Part of a small language model's weights: a variant of Muon for these matrices.
MLP neurons of a small language model. Each row is named by its layer, matrix (gate and up: input weights) and neuron, and shows model dimensions 80-143. Each number is 128 + 32 x the weight over its row's rms, rounded and kept within 0 to 255. A neuron's up and down rows have the sign that makes its largest values positive.
Before each neuron's rows, "fires on" lists the tokens most often at its 100 highest values on Wikipedia text that the model never trained on; "fires after" lists the tokens most often just before its 100 highest values on Wikipedia text that the model never trained on.

fires on: "\n"
fires after: "."
L4.gate372 [ 91 145 149 139  78 163 141 156 157 101 141 157 136 173 165 171 149 112 116 130 170 132 101  92 137 175 106 145 154 180  92 143 113 194 117 153 132 143 179 123 151 145  81 122 130 102 113 144 173 100 163 139  71  91 166 116 164 165 170 155 148 104 106 132]
L4.up372 [123 141  73 102 107 125  63 146 136 155 165 126 139  69 167 182 108 132 116 152 134  79 147 112 152 209  82 144  64 149 148 135 127 134 118 107  95 145 165 132 181  98 131 116 120 113 181 122 152 180 173 110 161 165 159 114 180  92 117 143 103 138 133  83]

fires on: "\n", " |", "–", "5"
fires after: " |", " ", "0", "2", "5"
L7.gate17 [151 199 134 140 168 170 122 148 154 139 154 211 133 143 114 144  85  95 124 115 110 120  93 104  93 173 151  84 164 148 138 114 201 143 101 145 173 164 143 128 134 142  97 128 147 141 125 202 132 103  88 171 100 109 102 111 103 148 125  81 190 124 144  90]
L7.up17 [123 111 153 182 106 113 105 129 102 125 181 103  25 154  77 203 172 165 137 135 108  95 125 139 166  79 177  75 136 125 126  89 112 137 110 152 137 103 146 134 133  80 105 149 115  98 112 128  78 149 143 142 118 179 112 172 151 103 187 119 160 130 150 127]

fires on: " ", " (", "ca", "s", "rum", ":"
fires after: " |", " /", " ", "d", " Position"
L7.gate251 [138 154 115 159 198 138 151 178  94 176 158  94  91 111 151 138 117  98 110 133 107 120 113 119 139  97 145 118 112 144  67 121 120 132 129 142 170 112  77  95  94  69  96 106 103  77 161  80 135 143 136 119 149 120 111 145  57 183 128 142 103 181  95 134]
L7.up251 [141 137 114 102 154 184 101 136 111 185 133 172 115 124 139 143  37 171 107 140  96 126  88 135  77 123 129 160 156 154 165 112 176  93 157 109 105  90 110 132 102  91 100 114 124 133 126 126  98  84 139  80 181 142 131 123 179 124 138 156 179 127 113 114]

fires on: " ", "0", " to", " +", " with"
fires after: " |", "-"
L5.gate529 [ 64 141 157  94 134 154 113 170 127 147 100 148 127  66 104  32 145 180 146 166 125 151  86  90  91 130 125 108 144 129 145 127 145 120 145  87 165 124  52 135 147 118 111  79 154  82  73  96 145 132 106  68 136 119 119 114 161 131  82 105 130 123  63 103]
L5.up529 [154 231 134 138 141 190 162 108 142 138 189 124  93 181 140 166  84 116 168 101 120  86 151 120 139 175 111 146 159 133 141 156  75 167 209 130 121 139 115 116 175 121 104 129 183 119  80  69 129 104 109 107 130 143 120 115 101  92 103 112 104 155  95 175]

fires on: "\n"
fires after: " |", "---|---|---|---|", " ", " the"
L7.gate119 [116 108  94 156 103 198 130 115 171  54 112 165 142 139 103 143 149  83 147 125 109  73 175  81 151 157 104  99 109 142 144 100 142 154 123 125 107 129  91 139 144 191 110 123  81 171 178 111 180 172  67 164 111 148  75  95 133 163 156 120 138 134 133 135]
L7.up119 [ 91 164  78 144 161 163  51 156  53 154  88  99  83 133 203 148 111 172 122 151 130 118 135 120 145 142 135  84 170  96 118  92 151 126 141  74 137  95 158 134  69 178 164 148 132 120 109 127 197 147 197  84 132 130  94 153 170 126  97  88 163  98  81 128]

fires on: "\n", "==", " ==", " ===", "==="
fires after: " =", "s", " also", "Career", " career"
L5.gate386 [138 132 167  97 112 105  93  66 132 139 115 133 108 119 127 116 116 144 126 117 184 101  93 110 112 121 107 127 124 183 116 157 142 195 121 126 136 112 146  82 134 149  96  58  85  84 206 113 153 103 181 147 155 123 120 174 135 174  65  82 186  99 153  97]
L5.up386 [125 170 173  95 153  86  96 152 103  84 147 119 125 172 109 207 155 157 103 119 174 145 110  89 135 135 107 141  76 117 129  98 146 159 134 153 131 138 141 125  96  82 145 126 128  70 111 166  25 150 194 148  94 179 168 128  57 111 125 114 109  44 185 170]

fires on: "s", "8", "th", "z"
fires after: "s", "7", " Angel", " Los"
L5.gate436 [166 128 175 183 109 137 123 135 109 103 158 110 165 129 145 175 122 114 145 182 153  98 148 169 151 140 137 119 114  71  75 112 119 122 141  98 141 144 152 150 157 166 119  59  96 175 127 140 123  73 141 102 156 105 152 157 109 132 137 140 130  99 176 149]
L5.up436 [134 214 125 100 128 150 120 129  90 133 149 148 161 177 138  56 126 132  72 112 164 114 140 152 106 123  51  89 148 115 154 157 154 144 135 117 129 111 112 153 109 138 111  74 154 138 131 140 143  95 166 105 171 137  65 162  67 138 177 130 120 157 187 127]

fires on: "6", "7", "3", "8", "2", "4"
fires after: "."
L5.gate200 [ 56 158 106  78 120 130 144 146 173 167  74 121 205 123  65  95 130  89 117 130 161 172 113 115 129 100 143 123  91 111 126 105 171 169 178 175 135  74 107 146 107  52 137  76 143 134 142 127 169 117 117  41 127 147 201 175 132 130 149 114 170  42 138 113]
L5.up200 [132 186 170 163 161 115 107 153  90 127 174 151 117 110 122 120 115 166  85 237 124 108 129 133 132 131 141 133 117 117  92 142 143 115  97 107 132 108 161 118 142 182 115 178 140 141 126 179 121 147  73 189 125 111  84 100 110  86 161 157 146 129 158 220]

fires on: "1", "0", " ", "-", "2"
fires after: " ", " /", " ("
L7.gate171 [132 121 176 110 161 149  70 121 128 116 110 140 126 102 115  65 130 104  69 142 153 206 116 188 179 124 101 133 178 114 108 137  76  82 135 113 171 154 118 113  89 130 127 138 140 114 134 144 123  93 111  82 172 135 161 153 122 116 101 146 123 132 103 130]
L7.up171 [113 108 110 194 156 120 114 121 161  82 144 100 140 155 161 138 161 127 100 127 185  77 128 127 117  99 191 114 132 163 174 175 185 108 126 171 175 122 130  95  44 180 147 175 198 147 110  88  94 109 168 115 196 138 118  91  88 145 120 111 161  67 132  58]

fires on: ".", "1", "2", "6", "–"
fires after: "0", "–", "-"
L5.gate623 [117 134 128 190 147 114 172 170 161 116 152 115 102 144  83 145 128 112  67 118  99 108 145 133 140  86 113 146 148 108 124 161 152 228 116 103 120  66 191  90 209  75 172 123 100 127 154 160 138 124 111  38 164  96 163 151 147 136 163 127 184 145 102  96]
L5.up623 [137 167 122  66 142 211 114 194 185 104  99 125 114 130 128 124 144 141 130  96 119 175 120 128  70 171 115 159 152 140 112 148 151  93 133 111 122 125 136 119 171 162 194 123 108 119  91 147 119 105 111 110 104 118 120 139 136  81 167 109 144 123 166 179]

fires on: "1", "0", "ri", "5", "3", "8"
fires after: "9", "–", "0", "s"
L4.gate418 [105 163 130 149 146  77 100 153 121 181 153 123 140 123  84 187 130 130 127 104 175 116  50 111  89 116 159 125 113 103 174 148 139 111  70 156 153 152 124 135 112 235  79 176 140 116 154  82 157 175  90 159  92  92 181 113 178 147 134 126 140  83 133 121]
L4.up418 [125 124 126 166 170 174 107 100 184 134 155 112 163 138 124  98 150 102  79 103 169 145  92 116  98 109 137 179 122 132 115  72 104 139 107 141 208 173 108 178 111  97  89 141  59 185 178 115 137 121 135 139 105  84 130  97 203 157 137 152 100 104 163 163]

fires on: "0", "1", "2", "8", "3", "9"
fires after: "0", "–", "9", "1", " "
L5.gate371 [113  78 151 130 106 123  68 142 142 110 151 108  84 138  77 135 102 177 104 124 109 125 115 128 123 121 142 134 109 117 132 117 111 163 127 178 116 184 144 151 102 146 134 130  92 136 178 189 141 177 114 119 131 175 138 129 180 140 194 114 112 112 142 110]
L5.up371 [ 77 152 147 130  93 196 136 160 163  68 162 150 140 115 124 127 172 159  78 146 117 131 119 134  49  92 136 162 117 121 116 111 124 123 136 135  81 169  74 140 119 182 107 130  98 146 118 126 121 171  90 120 169 116 139 167 141 178 159 156  95 112 128  84]

fires on: "0", " only", " well", "est", "g", "3"
fires after: "0", " as", "9", "tr", " Mc"
L4.gate626 [175 142 148 148 137 179  52 138 105 158 125 139 139 130 123 173 144  97 128  82  77  85 107  88  97 147 132 158 112 126 134  73 171  97 120 177 184 197 148 112 139 135  69 170 154 137 196 125 104 188 152 143  93 101 120  92 117 127  97 183 152 156  82  58]
L4.up626 [106 141  87 110 167 101 199 136  70 148 132 111 129 153 157 115 156 112 109 112 134 153 165 168 159  90 136 102 147 131 121  95 167  78 123 171 134  99 105 153 129 188 150 136 160 106 165 115 154 176  87 123  93 149 128 105 103  81 194 158  60 100 122 138]

fires on: "1", "2", " ", "4", " Mo", "3"
fires after: " ", "0", "3"
L7.gate644 [133 145 163 150 128 122 105  86 164 114 130 122 110  85 177 116 143 113  99 133  66 121  74 116 175 160 135 110 127 130 143 135  78 113 114 128 132 193 177  93 170  89 104 138 117 154 113 103 102 113 137 129 103 131 164 150 140 167  82  95 158 185 105  59]
L7.up644 [ 68 114 135 114 106 103 132 110 130  71 139 185 137 141 142 134  90  80 112 142 119 111  89 124 101 148 145 139 167  75 151 159  58  90 118 141 128 120 192 170 151 150 144 120 134 134 130  71  94 130 123 119  95 108 157 173  82  45 152  64 156 167 105  73]

fires on: "2", "5", "4", "0", "3", "s"
fires after: "0", "1", "7", "2", "5", " Wi"
L4.gate109 [124  96 140 117 155 111 135 165 137  62 129 150 102 139  90 143 120 126 175 134  99 121 114 155  99 119 101 126 106 141 136 102  92  42 132 158 130  78 125 147  72 149 165 107 125 151 118 110  82 188 123 132  80  68 148 158 109 162 110  78 195 114 124 193]
L4.up109 [ 87  84 166  90  92  97 137 107 136 134 135 123 115 123 132 168 152 116 121 120 166  75 107 122 132 104 149 186 129  88 148 122 168 121 118 114 133 188 120 166 179  69 110 159 144 121 145 154 120 110 207 179 165 115 192  97 118 167 120  81 166 123 197 158]

fires on: "0", "2", " ", "9", "8", "1"
fires after: "1", " ", "|", "5", "3"
L4.gate172 [142 111 185 190 111 153 145 121 135 129 145 186  63 157  94 180 140 169  77 108 171 168 119 151 152  89 112 148 147 106 126 191 175 149 129 146  84 136 136 177 146  66 106 147 101 113 119  97 126 133 155 119 122 119 154 112  73 136 203  70 136 132 110 151]
L4.up172 [143 132  86 120  54 161 177 157 110 157 106  94 127 182  63  90 114  79  74 169 121 131 154 140  80 123 141 113 144 120  80 135 126 162 180 136 159  90  64 127 147 157 138 120  97  97 107 161 169 130 194 151  95 179 129 128  79 135 155  89  98 185 186  94]

fires on: "1", " ", "5", "4", "3", "8"
fires after: " ", " a", "1"
L7.gate666 [167 140 111 148  91 130 110 157 133 156 127 113 131 127 115 141 143 141 141 135 139 164 159 153 103 146 129 142 100 161 119 221 115  86 130 124 105  77 135 119  78  67 149 107 142  96  81 143 131 130 116 102 129 160  99 151 185 156  99 162 168 112 137 137]
L7.up666 [ 94  92 142 106 156  49 141  51 109 146  79 166 135 173 150 115 125  95  81 140 216 154 146 192 101  99 163 116 101 140 114 155 136 122  97 137 162 136 124 133 226 123 122 133 131 127 130 104  98 122 210 102 177 143 124 139  74 194 118  55 126 112 172  76]

fires on: "3", "8", "6", "5", "ru", "-"
fires after: " ", "1", " C"
L4.gate498 [134 165 105 138  97 122  85 114 113 206 136 108 149 141 143 120 154 111  77 127  99 115 151 134 145 163  46 134 165 105  94  99 143 178  79 134 148 146 160 153 156 136 176 142 154 133  53 128 131  96 120 148 105 156 106 116  93 119 118  87 174 157 171 136]
L4.up498 [190 139 140 103 180 167  67 185 156 123 189 110 158 141 101  62 205 155 172 110 103  99 101 177 105 152 127 171 146  85 130 132 149 134 154 120 125 181 150  70 145 137 163 129 157 131 129 146 152 100  59 123 111 126 146 125 116 146 147 125 185  82 183 103]

fires on: "0", "9", "8", "7", "6", "3"
fires after: ",", "0", "2"
L4.gate249 [ 99 183 129 136 197 124 137 128 119 170 137 118 151 113 141 105 113  77  96 158  85 138 177 129 137 173 126 152 147 129 151 125 105  96 112 100 162 145 115 126 104  78 122 151 152 110 128 111  80 138  97  85 133 128 177 140 136 129  89 157 149 141 121 128]
L4.up249 [123 130 133 132 159 144 116  85 152  75 107 161 153 136  96 125  74 157 120 155 107 123 179 114 139 135  77 130  97 132 129 100 139 110 168 143  98 153 142 126  64 109  97 120 145 130 107 215 177 150  63 116 104 181 122 104 121 142 140  83 124 120 126 117]

fires on: "s", "th", "el"
fires after: " ", "s", "a"
L4.gate165 [117 118 160 171 151 185 136  86 172 103 133 116 119 137  82 111  78 138 129 180 106 126 104 148 125 103 126 169 115 180 104  64 105 156  73 144 129 109  88 139 106 152 134 131 157 103 110  96 108 124 116  81  95 123 159 228 168 108 206 115 121 106 146 110]
L4.up165 [140 127 129 136 126  99  90  50 110 124 164 124 181 200 142 166 180 124  74  82 122 129 117 131 131 131  85 157 157 105 127 153 176 192 122 132 131 177 139 125  77 150 152  85 138 105 132 134 163 114 113  98 168  96 140  87 121 125 176  65 141 137 189 124]

fires on: " ", "1"
fires after: " in", ",", " "
L7.gate396 [ 74 143 171 140 113 182 113 145 166 124  71 132 111 124 180 156 148 144 131  54 138  99 115 147  66 114 102 115 169 100 180 142  94 140 171 118  98  65  98 115 144  31  85 166 110 166 104 167  91  67 126 162 136 169 140 135 122 170 102 159 178 164 119 144]
L7.up396 [152 169 115  61 128 136 103 151 131 151 120 166 146 170 238 111  82 101 130  89 141 138 151 173 168 142 149 141 116 175  84  92  96 173 103 182 158 147  95 136 187 145 131  92 177 190 118 156  85 163 157 149 122 103 138 144  78 100 111  62 152 115  82 122]

fires on: "1", "2", "0", "3"
fires after: "0", "9", "8"
L4.gate111 [ 98  60  79 127 157 154  88 180 132 152 106 139 137 140 133 135 154  77 133 117  99 107 144  90 164 160  72  86  88 118 181  93 141 120 124 139 192 137  46 125 130 157 100 177 146 154 103  90 148 176 123  75 127 130 185 107 143 150  77 124 189 146 110 139]
L4.up111 [ 91 147 103 142 218 167 128 178 147 229  77 133 131  96 118 131 169 120 202 183 132 142  52  76 127  91 120 164 117 146 103 163 232 125 168 115 184 102  72  96  98  73 129 172 124 113 113 146 124 233 127 101  77 160 171  26 110 132 118 150 173 154 133  77]

fires on: "\n", "ta"
fires after: "."
L4.gate184 [ 85 165 137 122 105 115  98 132 161 119  85 171 158 140 120 115 109 138  47  88  99 163 182  94 128 163  83 128  77 112 109 104 111  88 120 146 122 134 223 118  88 141 134  91 142 133 158 109 132  97  83 125 136 127 186  72 108 143 138  89 160 167 168 147]
L4.up184 [ 58 140 113  90  96 115  56 169 158 147 113 127 113 112 164 137 100 138 111 130  93 138 114  67  80 144 101 119 109 161  70 140  85 109 162 192 155 137 138 104 172 118 115 117 125 104 148 135  99 108 112 150 144 133 130 128  86  97 132 120 115 133 176 175]

fires on: "1", "2", "3", "|", "4", " |"
fires after: " +", "\n", " −", "-", "–", " "
L5.gate282 [ 65 149  65 120  86  93 109  68 191 185 162  93  91 135 125 139 113 118  86  99  87 163 108 135  88 108 141 106 110  82 141  74 158 145 133  43 140 116 104  69  71 189 170  99 155 151 115  88 167 118 128 136 148  88 131 152 138 122 111 117 164  80 163 166]
L5.up282 [120 147 110 179  89 106 128 143 132 135 161  91  94 116 109 166 126 173  98 103  90 105 117  75  53  79 100 176 130 113 138 149 157 174 160 134 116 131  58 121 107 122 134  71 115 113 108 107 141 148 172 120 101 106  66 110 164 156  66 119 146 136 192 132]

fires on: "\n", "0", " ", " Ref"
fires after: "==", " ", " |", " ==", ":", ";"
L7.gate236 [119  70 141 127  91 121 111 130 145 166  78  80 126 143  66 115  91 148 137  97 113 108 152 129 165 132 141 122 173 153  95 111 100 147  65 120 183 204 126 166 140  78 124  67 110  94 129 137 135 127 113 107  70 158  69  57 157 147 147 125 140 137 132  80]
L7.up236 [ 91 123 132 125 159 109  61 127 182 138 109 108  93 153 118 136 112 162 114 110 192 148 137  91 144 164 135 127  91 120  96 158  56 144 148 137 137 119 124 100 109  49 141 127  97  94 172  87 128  78  95 124  90 162 145 100 152 117  96 128 110  66 114 109]

fires on: "\n", "In", " in", " In", "Follow", " learn"
fires after: "\n", ".", ","
L5.gate80 [ 99 138 147 113  80  84 106 117 107 125 140 120 150 137  76 137 101 126 136 135 108  96 162 115  86  78  89  99 134 144 162 146 126  76 143 179 110  86 136 115 124 119  77  66  86 138 142 149 127  79 169 161  78 153 138 114 146 149 157 122  90 196 131 118]
L5.up80 [104  88 120 149 144 105 128 158 150 177 142 155 107  97 138 100 147 102  93  98 128 148 158 107  77 153 117 105 121 154 120 124 105 137 179 143 176 144 108 148 194 150 135  94 135 197 105 170 163 122  79 198 171 145 178 132 109 132 145 170  76 146 150 118]

fires on: "\n", "|", " =", " of", "te"
fires after: ".", "\n", " "
L7.gate428 [107 148 145  78  92 121 156 157  76 119 187  91  92 108 119 159 146  62 137 132 144 105  89  58 136 122 127 149 139 137 102 149  64 119 120 133 110 116 122  90  86 109 126 127 109 102 132 104  82 187 117 115 104 165 127 136 114  94 136 133 153  83 117 129]
L7.up428 [107 156 134 161 150 175 116 159  37 144 123 177 103  89  59 146  66  90 109 120 106 110 160 142 110 123  70 117 147 136  62 162 171 133 138 195 126 151  74 179  89 120  68 111 134 142 116 194 141 156 139 188 138 137  96  87 123  87 125 135 154 138 167 104]

fires on: " in", "In", "|", " ", " In", ":"
fires after: "\n", " in", ".", " Released"
L7.gate421 [ 92 105 126  94  69 149 119 175 107 123 106 143 140 156 139 163 146 108 113 135 161 136  49 135 126  98  67  68 122 128 136 105  66 139 147 130 103 138 126 149 132 117 112 138 132 162 140 128  60 107 142 140 168 135 175 138 172 140 155 110 152 157 153 120]
L7.up421 [181  90 114 162  84 146 162 169 236 140 132 106  75 151  87 135 115 116 120 151 134 191 155 146 146 146  74 112 130 175 148 131  69 129 144 125 148 145 122 140 116 110  94 117  61 168 103 156 175  96 125  48 108 144 167 183 123 151 131 131 167 103 126 145]

fires on: "9", "1", "0", "8", "2"
fires after: "1", "–", "0", " ", "9", "8"
L5.gate481 [139 115 171 110 114 122 130 134 159 115 128  86 100 123 160 188 118 102 125 157 126 121 126 168 133 169  87 119  99 100 109 125 111 169 135 107 118  96 132 110 125 103 134 136 103  87 133 217 146 145 119 165 140 141  91  71  64 179 185 113 125 106 121  95]
L5.up481 [134 151 136 108 100 102 107 193 154 139 155 181 135 163 129 145 181  90 181 108 118 154  63 175  77  85 100 121  87  71 144 107 134 124 145 173  79  63  77 150 109 137 183 158 130 106 118 151 116 110 134  95 105 143 128 104 128 209 124 165 111 116 131 148]

fires on: "2", "7", "0", "5", "3"
fires after: "1", "–", "2", "3", "7"
L5.gate369 [138 110 206 144 116 128 146  95 166 173 167  90 133 126 120 173 122 152 107 108 128 154  98 174  76 111  85 103  87 106 155  86  66 145 110 132 198 176 166 102 131 101 107 113 163 118  81 108 135 124  95 180 152  87 130 119 133  54 169 108 213 132  89 130]
L5.up369 [110  88 126  99 132 197 156 111 139 104 149 159 172  93 136 137 123 149 119 175 109 103 114 147 101 143  82 127 158 163 148 162 139 155 146 118  98  71 118 134 152 113 124  38 134 138  89  93  98 123 154 133  96  64 102 149  80 141 171 121 161 143 144  83]

fires on: " ", "1"
fires after: ",", " to", " and", "–", " January", " early"
L5.gate26 [186 123 100 172 106 144 143 100 143 112 118 102  99 185  90 117 127  83 116 132 103 106 107 130 155 109 151 106 156 126 161 137  97  79  76 112  80 145 122 133 158  98 132 110  68 100 133 165 110 121 127 153 122 151 181 110  97 141 142 130 140  99  71 151]
L5.up26 [116 121  53  67 140 114 133 130 155 146 104 131 149 176  91 143  79 150 117 115 162 103  68 159 185 158 131 155 108  98 187  83 129 165 177 162 157 128 135 183 113 124 111 116 121 114 118 184  67 152 141 125 130 121 153 130 140 147  98 124 135 119  66 119]

fires on: "0", "9", "2", "8", "ro"
fires after: "1", "0", "3", "2", "C", "–"
L7.gate156 [113 196 129 140 108 122 121 119 116  75 112 140 143 180  87 138 111 159 103 187 152 117 103 145 133 115 139 101 103 188 134 120 181 113 133 143 118 161 121 114  80  89 181 126 138 166  58 132 168 152 124 161 169 125 116 131 159 112 138 153  99 140 120 142]
L7.up156 [176  62 167 189 122 144  99 111 122 141 162 208 142  88 129 126 121 146 155 160 126  49 140 144  86 157 151 142  70 113 120  84 190 104 153  60 171 118 110 111 171 105 116 109 126 194 133 130 178 121 114 137  95 138  50 150  51  54 133 144 113  86 128 157]

fires on: "\n", "s"
fires after: " |", "---|---|---|---|", "|---|---|---|", "|---|---|"
L4.gate366 [215 113  66 126 188 123 112 156  76  90 170 156 159  81 161 159  92 113 174 139 163 107  74 135  88 123 104  93 109 113 125 118 112 174  88  43 115 102 176 162  95 110  88 136  71 125  68  84 135 174 137 118  83 136 130 111 114 134 167 141 125 135 132 176]
L4.up366 [178 107 122  95 175 147  78 114 152 172 151 125  84  98  74 158 128  96 142 100 144  87 126 175  98 138 104 150 169 115  68  91 140 167 122  79 108 118 150 102 106 203 114  53  86 156 106 147 150 141 172 142 114 151 183 213 151 155 130  76 121  69 130 151]

fires on: "4", "2", "3", "5", "er", "y"
fires after: " ", "s", "′", " −", " +", "1"
L5.gate90 [ 79 144 152 145 133 131 140 131 119 131 202 150 113 139 144 104 124 106 159 109 155 138  90 111 136 143 168 188 155 120 103 123 138 127  76 119 117  98 138 131 160 165 101 123 158 115 102  84 106 165 148  93 145 162  87 175 148 146 162 115 175 135 101 158]
L5.up90 [154 155 179 160 124 169 157 120 110 177 142 165 151  99 120 144 155 150  84 177 118 105 125  69 150 118 123 108 171  64 124 216 120 136 104 190 129 100 130 162 143 152 162 118 136  87 136  18 118 133 143 134 198  87 164 146 177 149 139 135 131  58 103 126]

fires on: "0", " ", " before"
fires after: "2", " ", " June"
L5.gate404 [113  72 126 167 115 128 188 143 166 140  73 131 142  77 126  38 192 120 127 103  95 154 128 125 122 136 108 136  92 144 140 118 103 140 146 123  74 189 123 113 186 105 112 222 162 145 108 147 122 128 123 183 111 125 134 119 121 155 142  79 129 129 202 152]
L5.up404 [114 126 154 131 135 194 116 153 173 110  94 102 128 225  78 101  82  90 163 121 125  52 120 144 101 114 157 131 121 149 193 160 164 127 103 103 147 132  99 134  88 132 123  48 149 201 120 162  81 156 137 137 152 138  87 136  92 115 156  77 153 162 132  96]

fires on: " ", ":", " P"
fires after: " |", ":", " code", " re", "-"
L7.gate232 [ 94 123  92 181 128 121 141 142 154  97  85 126 132 117 109 130 118 159 162 112  94 101 120 118 133 145  82 107 109 140  66 143  75 191 131 142  99  70 125 184 105 182 115 149 119 141  72 172 129 112 169  76 134 138 131 181 113 157  63 120 100  87 125  74]
L7.up232 [162 126 138 166 129 153  78 127 153  90  97 105 171 119 208 144  94  96  98 150 129 161 165 160 155 130 135  78 135 147 101 157 107 165 138 130 198 170 126 160 121  71  87  89 167  73  92  88 140 137  93 145 114 159 121 108  76  94 104 104 135 100 137 113]

fires on: "9", "8", "1"
fires after: "1", " "
L4.gate437 [138 179 111 121 107 150 107  79 131 123 119 120 129 153 149 164 147 135 161  50  88 119 127 198  90 126 130 129 135 115 148  92 141 129 114 102 107 136 172  78 126 109 112 184  60  98 139 122 178  72 142 180 121 153  75 102 169 155 104  92 131 122 105  95]
L4.up437 [146 164 118 152 136 123 165 155 128  29 100 142 176  93 117 135 157 169  65 155 127 173 156 121 101 126 136 155  85 136 131  73  99 119 113 170 142 150 114 166 106 131  87 167 121 149 158 123 126 150  82 121 163 174 136 147 209 122  96 132 158 143 163 160]

fires on: "2", "3", "6", "0", "9", "8"
fires after: ".", ":", "0", "1"
L4.gate415 [105 134 137 153 139 139 204 111 109 153 161  74 164 136 182  96 167 136 121 166 147  78  95 134 141 119  90 199 126  78 109 106  95  85  76 174 123 103  98  60 145 151 176  74 156 173 147 193 174 100 112  91 123 130 104 101 159 112 122  82 153 111  84 103]
L4.up415 [ 57 118  99 156  55 146 135 177 106 150 166 189 130  87 158 144 106 156 112  86 166 147 137 115  99 108 129 115 107  80 142 162 142 105 131  91 117 157 109  89 156 119 136 120 140  73  96  78 132 160 111 170 142 128  96 148 107 121  71 160 125  61  68 137]

fires on: " ", "1", " the"
fires after: " in", " the", " ", " to", " and", "–"
L7.gate504 [121 111 146  77  81 174 175  94 117 102 127 162 105 126 165 122 155 132 137 162 108 122 122 133 144  86 135 133 155 188 137 127  90 135 153 122 124 151 148  90 151  97 148 133 105  81  97  93 100 103 126 126  83 148 112  71 133 123 139 102 124 120 166 179]
L7.up504 [107 161  84 124 143 145 133 159 124 112 107 176 116 155 142 122 124 117  39 149 137 130  95 140  99 113 135 116 122  87 171  94 111 135 201 126 139 125 133 174 144 120 151 144 163  79 186 174 108 199 123 114 125 135 141 152 205 127 141 110 115 104 164 116]

fires on: "\n", "==", "th"
fires after: "\n", ".", " ==", "==", "8"
L4.gate656 [ 86 133 187 101  96 116 140  79 158 115 145  93  99 112 102 113 178 155 142 165 121 165 212 106 124 135 123 120 122 173 108 116 169 146 111 122 105 117  90  94 124 166 110 161 167 145  94 123 158 138 140 160 139 146  50 163  83 175 122 116 187 109  57 114]
L4.up656 [ 92 111 178 190 115 107  75 124 161 146 130  60 160 116 134 181 158 114 115  97 152 152 190  92  60 175  98 139 162 123 102 158 148 178 169 106 122 124 101 163 170 134 154 180 158  81 117 110 120  96 212 114 136 125  57 128 125 154 123 139 150 135 171 130]